Weights of a small GPT-style language model, trained from scratch on English Wikipedia: 3 heads of 64, RMSNorm before each block.
MLP neurons of a small language model. Each row is named by its layer, matrix (gate and up: input weights) and neuron, and shows model dimensions 0-63. Each number is 50 + 15 x the weight over its row's rms, rounded and kept within 0 to 99. A neuron's up and down rows have the sign that makes its largest values positive.
Before each neuron's rows, "fires on" lists the tokens most often at its 100 highest values on Wikipedia text that the model never trained on. A number after a token or word is its count.

fires on: "ed" 13, "p" 13, " app" 9, "ent" 7, "end" 6, "ep" 6
L3.gate292:69 52 51 44 49 72 49 60 67 28 50 36 30 64 52 55 61 42 48 72 47 71 37 47 51 38 46 29 37 57 79 56 28 57 56 34 52 43 65 53 33 37 53 33 52 54 64 61 80 51 67 48 37 40 30 33 67 50 32 34 66 63 51 27
L3.up292:54 43 38 61 48 63 94 41 39 28 61 43 53 51 52 52 44 29 29 51 43 39 67 43 69 27 61 23 50 58 46 66 47 45 43 06 65 51 55 69 61 51 48 32 48 19 55 37 73 46 66 46 71 42 59 31 50 34 54 70 61 29 35 51

fires on: "us" 14, " James" 10, " am" 10, " Thomas" 7, "ough" 6, "urs" 5
L3.gate273:52 55 21 44 68 68 46 37 30 69 44 36 43 55 79 31 19 41 61 57 34 81 39 66 43 50 60 31 34 59 66 47 53 60 50 44 53 61 66 49 54 28 53 49 75 66 56 33 46 46 45 19 38 53 41 50 57 34 32 38 65 37 35 70
L3.up273:66 70 76 62 51 75 36 50 29 49 36 50 78 28 60 37 65 71 44 49 65 79 41 62 54 41 44 49 43 73 64 54 41 51 25 41 53 66 57 40 79 28 54 46 44 39 57 54 35 23 55 43 68 88 38 15 37 36 65 41 62 40 42 23

fires on: "-c" 19, " P" 9, " p" 7, " more" 7, "C" 7, "-p" 6
L8.gate179:83 27 30 37 66 27 40 51 55 62 40 58 49 87 46 64 47 48 45 39 79 61 39 74 28 72 22 52 66 33 43 75 45 56 65 31 75 64 59 29 49 62 44 36 39 62 42 37 62 66 55 53 43 42 45 58 63 46 38 37 55 78 54 32
L8.up179:37 59 48 39 93 46 28 99 32 42 58 45 63 62 58 46 69 69 50 43 40 55 38 46 57 58 30 69 70 61 62 58 61 59 50 42 27 44 35 60 49 13 66 42 81 45 54 75 34 60 60 44 43 42 54 46 54 58 41 36 52 55 61 52

fires on: "way" 34, " Team" 12, "ple" 9, "ise" 6, " television" 6, "ry" 5
L2.gate48:30 66 39 49 34 42 63 38 41 56 81 66 69 42 29 65 49 52 52 34 42 66 54 58 39 49 32 51 44 66 43 52 72 52 59 39 67 64 45 51 54 57 34 62 61 54 23 37 28 46 42 40 66 71 34 33 55 82 38 70 50 53 61 64
L2.up48:44 64 58 55 51 57 59 42 60 56 74 47 73 14 16 38 65 34 59 32 56 66 33 40 49 55 46 68 58 61 45 80 64 50 50 54 36 59 54 56 45 57 81 57 63 48 78 60 17 65 55 13 83 46 31 41 55 60 53 72 60 26 24 61

fires on: ":" 46, "." 42, "ron" 5
L8.gate255:39 40 64 48 43 79 28 45 63 52 42 64 47 71 71 80 57 73 57 52 61 31 72 62 28 24 51 69 31 44 61 55 77 37 27 42 77 82 39 67 60 44 29 22 44 39 62 27 39 45 59 63 46 60 65 51 63 44 63 45 49 38 43 48
L8.up255:62 33 52 29 37 43 53 59 75 54 50 29 52 37 78 62 52 60 77 55 56 59 26 63 70 53 65 44 36 34 47 47 25 66 27 28 31 53 51 46 58 26 58 56 64 72 34 64 42 24 33 68 36 69 76 63 42 83 43 31 54 60 39 42

fires on: " high" 16, "ing" 14, " so" 11, " however" 7, " only" 7
L13.gate189:43 73 59 50 65 61 76 75 55 77 61 25 52 31 38 39 70 36 49 49 61 43 39 80 49 71 45 62 12 62 50 40 72 63 29 58 58 36 30 68 05 55 73 34 68 46 39 42 53 55 31 51 35 52 47 46 64 52 57 56 23 47 23 35
L13.up189:18 50 48 39 52 45 66 25 57 81 39 89 30 55 55 72 64 47 42 72 58 43 33 54 26 42 55 63 37 71 33 40 60 38 40 66 70 61 95 52 46 65 54 62 74 53 59 36 40 42 39 54 34 40 56 39 82 67 23 57 42 54 46 33

fires on: " in" 78
L12.gate65:61 32 62 42 66 29 45 42 45 60 42 74 51 75 69 55 62 66 70 52 34 17 51 59 67 32 34 22 42 56 54 08 79 46 83 40 32 32 69 56 54 56 56 56 55 62 14 48 69 53 40 50 80 61 48 38 30 49 43 45 76 47 55 78
L12.up65:85 36 62 24 53 29 68 43 46 68 48 43 50 59 66 41 24 48 57 36 58 65 38 55 48 42 52 44 42 44 54 26 63 37 52 57 35 44 70 50 80 73 60 28 14 59 41 39 56 38 56 93 51 53 57 40 59 34 47 76 62 74 53 70

fires on: " p" 61, " l" 9, " h" 4, " s" 4
L17.gate368:64 68 64 49 36 26 49 60 60 07 58 27 56 70 48 60 60 55 33 48 40 37 55 53 51 61 45 24 56 39 70 54 61 27 46 60 50 39 55 31 43 20 53 36 61 23 60 79 63 64 68 51 37 43 37 51 64 40 61 58 59 39 62 64
L17.up368:45 43 27 51 61 75 37 31 52 29 09 51 64 39 36 47 59 72 37 41 30 66 33 35 30 37 36 37 35 36 46 52 60 38 78 62 48 80 66 76 75 55 64 63 32 46 42 36 66 59 55 38 51 27 90 44 71 45 53 27 77 58 62 56

fires on: " w" 47, " No" 11, ".S" 10, "rit" 6, "omm" 4
L12.gate434:41 60 38 53 48 56 63 62 35 58 60 40 67 66 56 32 65 68 50 60 53 27 65 42 54 39 30 55 46 42 25 25 56 74 67 35 62 43 56 66 44 35 56 41 42 56 39 21 54 63 71 61 47 68 54 38 59 45 58 54 40 57 42 76
L12.up434:57 48 34 62 53 51 26 37 60 42 39 41 69 51 65 58 46 60 20 33 70 49 81 03 51 56 28 42 50 39 60 54 66 40 57 41 64 42 33 59 32 06 76 43 56 63 58 34 31 43 69 49 19 60 54 28 41 37 63 48 41 65 32 33

fires on: "ly" 35, "s" 17, "y" 12, "ty" 8, " of" 8
L4.gate133:37 53 44 48 04 61 41 35 67 33 27 40 55 38 50 48 36 40 25 54 62 42 54 36 51 50 60 40 50 33 32 62 29 63 62 61 72 83 61 48 39 41 41 74 60 23 62 52 39 21 38 40 33 45 66 46 43 63 40 47 58 55 34 05
L4.up133:35 52 43 56 41 26 56 75 61 63 46 46 58 46 44 65 47 53 45 50 57 99 47 27 36 68 69 73 37 35 52 56 71 72 40 50 58 65 83 45 46 41 59 50 52 41 44 44 70 30 45 58 68 31 55 47 55 57 64 43 49 43 41 49

fires on: " Vol" 32, " by" 30, "lement" 6, " vol" 6, ".S" 5, "ol" 5
L5.gate345:45 63 46 46 52 54 35 69 69 65 44 57 37 12 39 34 11 66 54 37 54 46 50 47 45 69 66 52 49 71 47 64 43 71 30 56 46 68 62 52 28 75 57 58 51 37 63 48 68 59 27 59 57 46 59 40 60 48 47 60 65 56 63 53
L5.up345:59 29 63 46 36 46 50 26 59 36 67 73 76 15 67 44 39 43 55 49 83 46 65 27 39 52 47 45 31 69 71 39 48 30 46 45 27 60 55 48 67 20 37 53 56 35 54 19 56 77 64 65 45 68 29 29 47 25 45 49 44 60 34 84

fires on: " of" 29, "ie" 22, "en" 16, "y" 9, "ers" 4, "ul" 4
L4.gate340:32 28 24 26 50 76 16 31 68 38 37 28 51 55 48 47 31 57 23 67 58 56 44 59 63 63 55 55 27 23 52 72 50 60 77 36 41 70 76 60 56 27 45 58 52 79 25 25 30 53 48 41 19 37 43 73 28 48 41 53 41 59 58 51
L4.up340:30 73 32 41 30 56 41 58 46 50 39 32 63 45 52 47 21 82 55 36 55 62 45 34 72 67 53 65 36 38 65 80 47 25 36 33 60 63 35 70 51 74 74 32 57 54 64 50 46 36 75 52 54 32 33 43 47 47 66 57 63 43 53 67

fires on: ";" 43, ":" 12, "\":" 10, " |" 7, "born" 5, "\";" 4
L14.gate450:26 22 28 52 42 41 21 67 44 65 69 34 66 47 66 62 40 71 45 55 40 62 35 75 62 49 56 57 29 43 43 52 34 71 37 48 46 79 36 46 37 25 45 59 72 47 17 54 61 40 52 66 44 67 36 41 41 41 62 61 61 76 66 27
L14.up450:42 77 50 37 44 65 43 39 61 56 31 61 40 24 44 45 45 44 49 42 63 50 66 65 33 59 30 60 48 49 78 52 87 64 59 49 33 62 19 62 72 38 39 44 45 69 48 58 67 58 65 46 49 57 44 49 44 54 69 31 33 56 60 41

fires on: " p" 69, "est" 9, " st" 8, " rev" 5, "sp" 4
L4.gate162:32 99 76 40 68 69 46 24 28 65 14 58 61 69 46 64 72 81 61 46 59 67 47 81 45 88 54 42 72 43 57 78 67 49 28 59 36 62 46 45 67 34 51 47 35 59 82 32 45 59 72 75 42 36 62 50 67 62 52 49 66 68 49 61
L4.up162:67 54 34 63 72 09 75 55 44 53 53 67 41 60 63 44 48 54 31 25 44 41 50 62 49 44 35 48 42 54 42 46 33 33 74 27 40 52 56 47 59 49 64 56 37 62 35 53 53 21 61 72 65 39 53 64 74 29 66 55 34 35 34 26

fires on: "\"" 27, " \"" 23, " mi" 8, " The" 4, " a" 4, "\\" 4
L15.gate507:67 79 53 48 53 48 55 50 53 41 24 67 49 61 17 59 46 45 46 55 39 39 64 34 44 50 41 51 44 37 40 65 49 50 43 53 31 46 52 54 65 70 45 65 79 28 46 81 34 69 57 64 32 42 57 58 75 72 70 57 43 68 84 35
L15.up507:23 59 61 68 43 23 43 59 70 42 36 40 65 39 38 70 82 24 33 42 60 55 67 51 55 74 31 46 69 28 63 31 83 55 36 71 30 55 72 38 67 53 61 55 71 30 43 69 56 36 69 41 37 38 38 46 60 54 44 70 50 49 48 47

fires on: " D" 29, " d" 18, " \"" 14, " kn" 9, " '" 5, " “" 4
L10.gate183:65 49 62 41 67 34 52 35 41 27 32 64 35 58 40 47 71 43 52 43 29 57 55 38 50 71 50 09 55 53 47 66 52 34 40 56 45 45 58 52 37 34 29 33 38 43 68 67 67 47 28 55 70 41 70 52 44 50 58 42 30 43 51 42
L10.up183:60 65 43 77 59 56 52 79 53 57 39 54 43 70 51 70 31 40 85 59 55 39 24 30 50 76 53 18 56 39 23 53 51 53 20 53 43 83 52 56 47 61 66 46 38 34 28 50 35 54 35 50 44 37 55 66 36 43 59 22 52 34 62 49

fires on: ")" 98
L2.gate325:66 48 61 46 62 67 76 43 44 51 41 67 40 44 60 12 56 53 42 48 39 37 79 34 49 48 35 30 72 58 53 30 48 42 60 52 69 29 77 63 57 25 43 49 63 72 39 65 35 71 44 35 43 60 56 58 28 53 71 75 30 54 42 70
L2.up325:53 57 36 47 23 49 44 55 52 46 48 68 65 66 49 40 72 26 61 51 51 51 62 39 45 22 43 47 28 56 37 31 42 43 29 41 52 40 47 65 33 30 44 61 33 75 50 49 67 25 76 03 32 24 30 37 31 62 52 55 55 53 39 58

fires on: " p" 70, " s" 21
L15.gate332:38 52 70 38 54 60 40 42 33 61 38 43 58 48 35 77 70 53 34 52 45 90 36 72 40 57 46 20 50 57 44 72 39 32 44 51 49 40 63 37 78 51 64 37 50 48 35 62 56 67 67 68 17 17 53 36 56 30 37 14 58 49 40 62
L15.up332:42 48 54 41 31 41 26 43 68 52 55 62 54 34 42 23 36 64 47 43 55 62 51 24 59 75 28 31 59 46 37 49 53 39 75 53 47 52 42 73 66 51 70 84 48 44 43 17 30 72 74 46 60 53 48 54 61 71 32 48 82 43 52 22

fires on: " R" 27, " Re" 22, "R" 17, "e" 8, " r" 5
L13.gate397:77 45 61 75 62 76 69 45 56 41 24 59 43 66 63 39 66 43 34 62 74 46 84 64 46 70 48 38 42 51 44 37 53 45 34 30 37 39 73 65 90 57 33 61 59 65 49 55 54 45 64 60 51 53 58 60 53 39 33 43 61 30 29 45
L13.up397:29 52 33 68 80 54 43 65 67 52 52 77 49 80 41 33 36 59 55 55 61 17 41 45 69 40 73 40 45 31 32 30 77 73 63 48 52 33 58 35 62 54 61 56 72 52 52 77 51 40 33 62 51 43 53 37 69 36 37 39 79 53 54 57

fires on: " P" 68, ":" 21, "P" 8
L4.gate120:53 41 58 48 53 67 41 43 42 43 43 50 55 69 54 68 48 68 62 18 40 49 59 53 29 70 54 63 58 57 59 44 64 62 44 35 45 56 43 46 28 71 72 29 35 60 34 35 61 42 68 37 79 47 53 33 57 63 72 72 71 37 44 41
L4.up120:53 26 37 45 59 46 38 40 57 44 45 54 72 52 48 74 64 48 35 63 82 40 38 28 53 34 74 64 76 52 38 38 49 47 10 20 46 61 62 21 54 48 65 66 52 88 48 48 48 44 24 34 41 54 58 84 57 46 76 62 41 58 64 48

fires on: " am" 26, " years" 8, " mag" 6, " Hind" 6, "urs" 6, " som" 5
L6.gate296:57 49 56 81 61 66 28 30 30 73 25 48 47 45 70 44 46 59 57 57 47 63 67 59 44 47 34 42 64 52 57 33 57 58 87 61 43 44 53 56 37 80 47 41 50 53 45 44 61 29 41 68 27 76 54 65 80 51 67 46 77 26 68 49
L6.up296:69 70 67 46 28 75 35 50 30 31 16 53 56 33 66 41 56 54 46 52 56 60 49 81 61 29 37 67 41 65 37 30 36 53 38 28 58 57 54 75 58 49 51 59 36 67 38 37 49 50 63 07 57 60 60 24 45 54 46 37 66 63 45 54

fires on: " of" 57, " in" 13, ":" 5, ")" 5, "," 5
L5.gate313:32 50 45 39 40 59 58 47 47 28 61 62 59 72 39 39 39 71 30 57 59 75 22 56 58 21 58 41 55 41 48 61 65 42 34 72 56 42 33 35 59 33 43 58 49 30 48 59 53 52 81 51 58 70 57 65 44 65 34 53 59 69 38 45
L5.up313:44 31 48 25 48 63 69 65 40 57 60 49 81 34 83 37 52 58 47 43 69 75 99 38 48 47 43 44 61 31 60 68 60 56 45 28 28 43 54 58 40 64 58 47 57 74 55 56 40 40 51 58 60 77 66 68 54 57 66 62 62 46 75 41

fires on: " of" 51, " in" 14, "10" 4, "75" 4, "25" 4
L6.gate485:66 61 79 30 28 77 47 39 48 22 81 66 37 78 51 51 69 60 33 66 59 64 56 60 45 47 69 37 51 49 50 57 79 45 53 46 21 78 64 45 74 53 64 69 52 37 48 30 50 34 85 34 40 81 54 56 35 56 61 53 48 51 73 61
L6.up485:31 72 37 45 55 71 44 56 27 48 58 23 66 49 55 45 59 77 39 36 69 58 54 67 52 34 38 47 59 13 43 41 36 52 40 52 72 33 63 69 35 54 35 47 62 64 57 80 43 36 69 47 39 68 65 53 68 73 40 33 75 40 62 63

fires on: " " 99
L10.gate309:87 55 60 56 71 62 46 51 27 68 34 78 41 59 31 59 45 19 37 50 38 44 38 52 66 49 29 61 65 45 30 59 61 44 73 39 45 42 70 31 63 38 37 46 54 38 48 48 36 55 24 50 29 53 47 27 56 40 60 45 32 58 64 58
L10.up309:76 31 54 61 54 57 67 35 51 51 31 36 56 33 66 50 69 39 43 66 51 55 29 39 41 58 78 34 47 55 74 33 78 53 36 28 59 50 58 46 45 13 62 37 44 42 30 44 74 49 54 42 35 51 59 42 69 54 50 37 60 49 24 54

fires on: "'," 18, "'" 13, "or" 10, "ar" 10, "y" 8, "'\n" 7
L3.gate277:46 57 99 52 47 45 23 49 30 59 63 69 58 52 42 71 59 43 60 52 34 63 48 68 68 74 78 59 61 56 36 63 47 30 47 64 23 86 48 25 45 70 34 33 66 52 48 42 44 45 31 27 32 51 76 58 32 71 54 41 52 44 38 49
L3.up277:00 56 62 42 53 57 70 54 58 36 51 31 49 32 64 59 63 36 61 32 39 42 45 69 70 47 64 40 24 55 47 24 69 43 51 55 58 47 40 46 54 51 32 50 15 44 39 56 69 59 43 44 38 50 59 56 59 68 68 36 79 37 65 54

fires on: " s" 85, " S" 7, " Car" 5
L13.gate434:33 30 46 77 69 65 43 33 53 45 49 18 61 69 39 34 77 60 48 62 40 71 61 47 44 71 63 50 30 56 38 56 63 50 48 70 34 66 38 58 34 48 47 50 61 48 25 48 54 59 05 56 35 52 62 29 73 53 53 51 58 25 47 46
L13.up434:66 41 19 59 54 73 76 42 34 33 56 37 65 50 27 62 46 63 71 38 70 78 04 22 56 29 77 52 50 46 29 50 70 52 70 64 43 55 54 37 27 43 54 16 28 69 33 47 29 82 35 41 34 43 48 55 57 48 57 67 46 54 59 35

fires on: "it" 16, "\"" 16, "'" 12, ")" 9, "." 6, "ight" 5
L8.gate397:70 56 36 25 83 50 72 75 56 55 44 75 59 61 31 57 52 45 29 52 55 53 51 60 78 60 43 42 37 53 40 25 39 59 74 65 53 28 84 41 41 28 35 58 81 66 47 39 61 69 62 27 47 76 44 44 46 50 44 63 50 42 45 77
L8.up397:58 64 43 55 47 70 28 54 50 58 41 45 43 37 62 45 58 67 48 55 49 36 55 45 59 64 30 51 32 51 42 30 67 36 59 23 40 49 32 45 40 23 45 54 59 54 51 74 46 17 60 54 50 65 21 47 65 48 39 30 39 37 38 43

fires on: "ide" 27, "amp" 26, "og" 10, "ag" 7, "ich" 7, "aw" 6
L2.gate138:59 51 19 56 62 75 37 28 48 25 64 63 54 47 80 54 54 48 55 49 53 46 38 44 22 60 80 58 45 40 45 55 63 44 67 52 66 57 75 28 62 43 50 42 58 77 72 30 50 53 30 64 54 37 72 26 37 44 52 31 50 59 55 77
L2.up138:46 77 50 53 47 59 38 81 32 30 67 49 36 46 62 57 26 56 54 65 71 74 54 73 42 55 34 37 36 48 60 48 49 55 76 36 58 68 32 51 73 28 18 46 50 66 66 55 19 53 52 27 58 57 51 57 39 31 37 37 53 71 54 47

fires on: " de" 40, " in" 30, " sh" 9, " Sh" 9
L13.gate450:66 43 47 52 30 54 59 52 37 47 30 36 79 68 71 67 28 59 58 73 52 40 48 44 58 48 79 43 47 68 59 52 77 38 61 63 53 61 37 28 66 62 58 21 43 49 54 52 59 66 47 63 37 52 34 36 67 28 60 66 47 70 44 60
L13.up450:47 49 36 58 34 53 54 60 51 19 71 38 68 46 49 53 25 56 55 41 53 55 16 59 54 30 55 61 33 25 52 54 40 63 53 60 48 55 63 44 56 51 42 77 15 71 44 70 62 42 29 56 81 07 51 51 46 54 55 50 60 49 41 43

fires on: "u" 20, "'," 18, " Mc" 9, "'" 8, " ±%" 4, " Died" 4
L6.gate198:60 19 84 34 41 66 60 58 32 39 20 59 40 57 59 74 66 56 26 52 59 50 60 22 53 30 68 61 39 81 71 52 21 21 78 66 43 51 57 41 43 58 47 22 48 68 46 41 55 54 62 58 44 43 59 43 52 64 51 44 52 54 50 37
L6.up198:05 42 42 68 64 32 57 24 60 53 35 42 37 46 49 61 61 22 50 36 55 60 55 74 20 72 59 68 38 43 31 22 61 35 62 49 51 46 56 56 66 66 38 58 53 46 30 41 72 70 46 40 69 13 24 56 31 51 64 52 53 69 46 36

fires on: "19" 41, " tr" 32, "20" 5, "Tr" 4, "tr" 4, " Tr" 4
L2.gate53:51 58 59 48 64 45 44 46 33 53 44 42 39 57 39 85 43 42 46 12 43 75 65 06 60 27 57 46 43 49 58 63 64 61 51 41 75 64 54 32 87 62 55 56 46 33 59 62 44 70 24 50 52 52 20 55 59 19 65 50 40 47 60 38
L2.up53:32 53 34 45 62 50 31 51 51 23 53 44 61 22 42 63 36 64 48 30 48 65 54 62 58 40 63 64 62 53 38 72 27 51 27 79 52 39 47 26 65 50 50 38 53 51 63 66 64 69 55 51 35 62 26 49 62 50 65 49 47 61 44 50

fires on: "." 27, ".S" 25, "ess" 8, " des" 8, "ert" 7, ".A" 5
L6.gate148:72 61 43 75 71 25 47 58 91 64 39 59 49 19 51 59 23 60 45 52 76 75 66 62 40 44 49 44 35 60 49 33 35 76 45 59 42 48 49 38 61 77 44 48 46 38 16 47 54 29 49 52 44 58 24 57 52 67 60 54 24 88 29 58
L6.up148:40 57 88 52 58 39 21 40 54 69 59 31 47 55 54 53 22 85 60 64 83 69 67 34 32 62 61 45 50 48 55 59 57 43 70 72 19 61 57 55 67 74 47 21 49 11 64 52 81 38 61 57 67 45 83 59 71 67 56 44 42 59 39 65

fires on: " tr" 33, " Tr" 27, "ized" 4, "ed" 4
L12.gate174:38 66 49 52 56 74 62 51 49 50 25 31 50 55 62 58 57 36 49 24 31 49 60 18 74 44 57 60 40 41 57 48 54 08 59 52 48 47 47 39 85 45 47 64 26 61 58 54 30 45 29 30 76 51 69 49 40 35 80 53 56 57 67 27
L12.up174:29 69 69 79 60 58 44 51 42 12 37 59 39 80 56 47 47 57 44 59 44 56 53 40 66 38 52 54 34 45 48 47 42 44 34 41 31 33 39 59 45 41 46 48 67 48 72 65 51 45 44 80 27 25 48 53 62 63 66 37 43 22 39 22

fires on: " p" 41, " dep" 17, "p" 16, " imp" 5, "ep" 4, "-p" 4
L13.gate419:68 48 48 49 39 31 50 59 78 38 45 45 44 77 67 71 53 51 41 76 67 58 30 50 60 56 14 53 61 49 47 60 43 57 65 29 56 43 44 92 64 72 68 51 55 40 68 32 36 52 71 50 09 49 40 59 72 50 49 43 72 43 67 46
L13.up419:57 43 68 49 61 54 61 84 30 38 34 76 47 54 32 43 58 43 36 60 31 52 67 48 76 60 32 26 74 47 39 44 38 26 42 42 45 49 42 60 58 57 26 53 51 47 64 44 76 31 51 42 17 58 56 33 65 63 31 44 58 64 66 48

fires on: " \"" 18, " most" 14, " her" 10, " his" 9, " " 5
L14.gate2:61 62 30 71 61 41 66 52 49 52 14 68 41 54 41 41 58 38 29 42 44 67 28 51 43 63 16 47 65 50 69 86 56 56 64 49 42 64 81 62 54 65 32 55 42 35 37 54 45 53 45 46 28 54 63 49 71 61 48 35 41 65 59 79
L14.up2:69 41 57 43 72 50 59 33 48 43 49 41 61 62 62 25 56 46 59 44 50 76 58 38 46 38 32 37 38 27 67 54 52 82 48 64 32 58 75 34 42 75 46 40 40 49 27 61 74 24 41 39 45 56 17 57 65 81 64 37 63 54 68 47

fires on: " s" 90, " S" 10
L15.gate193:23 42 42 53 61 66 44 27 48 45 52 43 52 70 25 53 71 45 57 48 41 40 44 70 45 43 47 86 46 56 80 56 51 33 52 32 41 66 44 83 14 36 65 36 55 40 62 50 73 30 44 80 45 58 28 38 58 47 48 62 38 72 35 35
L15.up193:56 63 50 48 60 46 18 36 45 46 43 57 69 27 45 32 68 60 44 43 54 37 37 31 46 33 65 39 41 57 22 33 35 45 71 64 27 53 67 34 46 67 59 62 43 43 39 61 42 77 47 43 58 54 63 44 70 38 66 59 54 42 50 57

fires on: ":" 25, ";" 22, " /" 19, " as" 18, " |" 9
L10.gate440:35 45 55 43 48 58 50 60 61 43 51 26 55 30 63 47 45 50 47 59 38 26 18 48 30 66 46 61 50 57 69 63 66 45 62 42 72 90 41 42 41 52 44 53 44 67 44 67 54 50 32 63 45 48 35 31 25 58 58 31 55 82 36 46
L10.up440:40 58 28 56 09 46 23 49 50 24 71 37 75 28 50 65 33 47 43 49 37 53 36 47 31 56 60 60 59 48 54 53 72 57 73 68 36 72 35 59 39 44 39 59 18 76 44 54 48 49 79 54 41 36 75 49 56 44 42 67 63 45 56 29

fires on: " s" 65, " so" 17, "ing" 4
L5.gate114:62 65 39 64 81 75 62 44 43 42 54 66 56 34 20 44 70 42 27 43 62 49 18 61 51 48 34 59 42 47 32 24 63 52 59 56 68 57 83 56 39 74 66 29 32 44 43 54 37 52 19 58 61 64 48 35 58 76 51 47 48 28 16 63
L5.up114:46 46 75 62 67 80 56 30 73 41 53 49 61 38 46 54 54 86 40 54 56 44 54 69 50 62 48 56 43 58 35 60 33 57 52 43 73 59 51 56 47 47 71 36 70 65 48 32 43 67 30 49 22 39 75 44 76 74 58 28 76 56 33 51

fires on: " " 80, "–" 15
L17.gate94:61 77 42 49 49 75 63 40 66 47 51 31 40 57 63 53 40 38 48 51 47 62 51 85 63 40 44 62 60 44 49 45 62 45 49 45 56 26 61 40 50 29 21 47 55 33 48 51 40 68 39 68 73 69 90 36 55 84 39 47 53 58 67 61
L17.up94:48 41 48 64 61 76 38 23 56 79 55 58 62 46 51 56 50 58 59 63 47 56 27 64 33 45 71 79 57 71 66 51 72 38 36 39 40 26 41 59 36 34 54 50 50 49 26 67 45 34 46 51 74 50 86 22 50 59 29 48 71 60 58 47

fires on: " p" 41, " P" 10, " ar" 6
L17.gate10:66 56 68 20 79 36 57 50 39 42 48 45 34 58 43 78 45 62 52 67 31 52 56 84 38 58 58 51 80 30 73 47 29 85 66 49 27 66 54 29 57 36 48 46 38 59 58 43 45 53 53 56 61 55 19 44 61 38 35 29 63 59 62 56
L17.up10:50 56 53 57 42 40 55 41 59 51 42 51 68 53 12 59 55 62 52 56 59 38 52 46 45 76 35 63 58 33 55 57 54 52 28 38 61 61 69 50 49 32 89 43 64 58 44 37 37 23 33 37 43 59 56 33 54 57 62 65 58 29 72 44

fires on: ";" 63, ");" 18, "\";" 4, " while" 4, " if" 4
L12.gate37:29 59 85 53 42 45 34 54 46 41 45 77 56 37 63 36 65 55 68 51 37 66 51 67 37 54 65 60 38 67 64 81 57 76 77 61 63 39 32 38 17 30 76 44 50 57 51 66 67 22 53 42 51 64 57 22 33 54 67 69 64 38 52 34
L12.up37:43 48 53 44 48 73 34 36 79 66 67 49 56 44 54 45 61 56 65 62 69 64 60 47 46 32 41 55 35 49 70 53 30 69 64 55 48 59 43 62 46 22 75 18 59 86 60 54 41 78 64 60 41 77 69 44 51 57 67 44 57 76 47 60

fires on: " h" 22, " p" 12, " b" 10, " tem" 8, " " 5, " l" 4
L17.gate291:46 25 58 49 62 27 53 70 59 50 59 74 34 45 25 44 47 33 76 55 32 49 50 67 42 73 12 45 61 37 58 55 66 89 45 53 55 55 57 65 44 44 35 21 48 51 38 41 39 35 53 51 76 69 32 53 57 66 51 60 69 57 28 63
L17.up291:58 30 45 42 43 57 25 68 47 70 49 50 52 62 17 29 68 67 17 51 69 78 52 61 65 67 37 34 47 35 53 60 68 75 36 53 60 59 44 64 44 47 74 41 56 48 41 53 18 26 71 33 32 59 60 31 51 71 49 38 41 48 45 58

fires on: " d" 31, " for" 24, " st" 11, " ext" 7, " D" 6, " con" 4
L9.gate53:39 58 73 20 59 38 39 66 52 56 48 27 66 53 62 48 50 33 52 78 48 48 44 55 46 67 44 03 70 49 43 64 54 49 45 63 57 28 53 55 76 46 42 50 47 37 60 71 77 23 36 43 69 27 43 45 48 57 28 33 41 39 40 27
L9.up53:76 77 59 37 42 65 45 55 60 73 09 44 76 65 59 33 44 44 45 55 32 51 45 56 60 47 45 21 44 64 80 72 58 55 21 70 63 61 62 50 66 58 60 54 77 34 49 32 60 68 61 48 36 35 35 38 69 41 57 52 34 29 72 69

fires on: " in" 41, "ir" 14, " born" 5, " at" 5, "aged" 4, ")" 4
L8.gate273:71 50 40 32 53 48 46 48 23 40 74 60 30 52 62 54 39 49 46 58 39 57 34 48 76 36 37 56 48 51 53 50 66 39 20 44 58 20 68 30 46 36 50 54 44 78 08 48 77 48 57 43 65 65 51 31 45 46 46 74 10 50 42 56
L8.up273:63 12 70 31 62 59 86 50 43 46 48 53 78 43 13 59 28 51 28 48 76 37 65 68 40 20 37 48 52 28 13 49 64 54 57 49 61 58 83 36 34 75 54 46 39 61 35 56 41 47 39 53 79 50 29 33 42 29 58 54 66 59 54 49

fires on: " R" 93
L12.gate464:84 52 57 55 72 17 54 61 51 39 36 35 43 85 69 42 51 36 53 53 66 48 60 40 56 53 49 29 38 35 42 55 45 58 03 66 34 55 66 54 49 24 34 55 51 59 34 71 57 68 36 63 48 33 68 75 60 52 49 30 61 61 45 58
L12.up464:54 29 56 53 61 26 49 31 59 52 48 47 37 70 58 38 27 51 57 58 68 41 47 64 29 50 33 35 40 55 77 52 41 57 31 64 43 39 41 48 72 61 72 43 67 59 82 69 35 50 60 48 75 63 84 47 32 17 48 28 64 43 60 42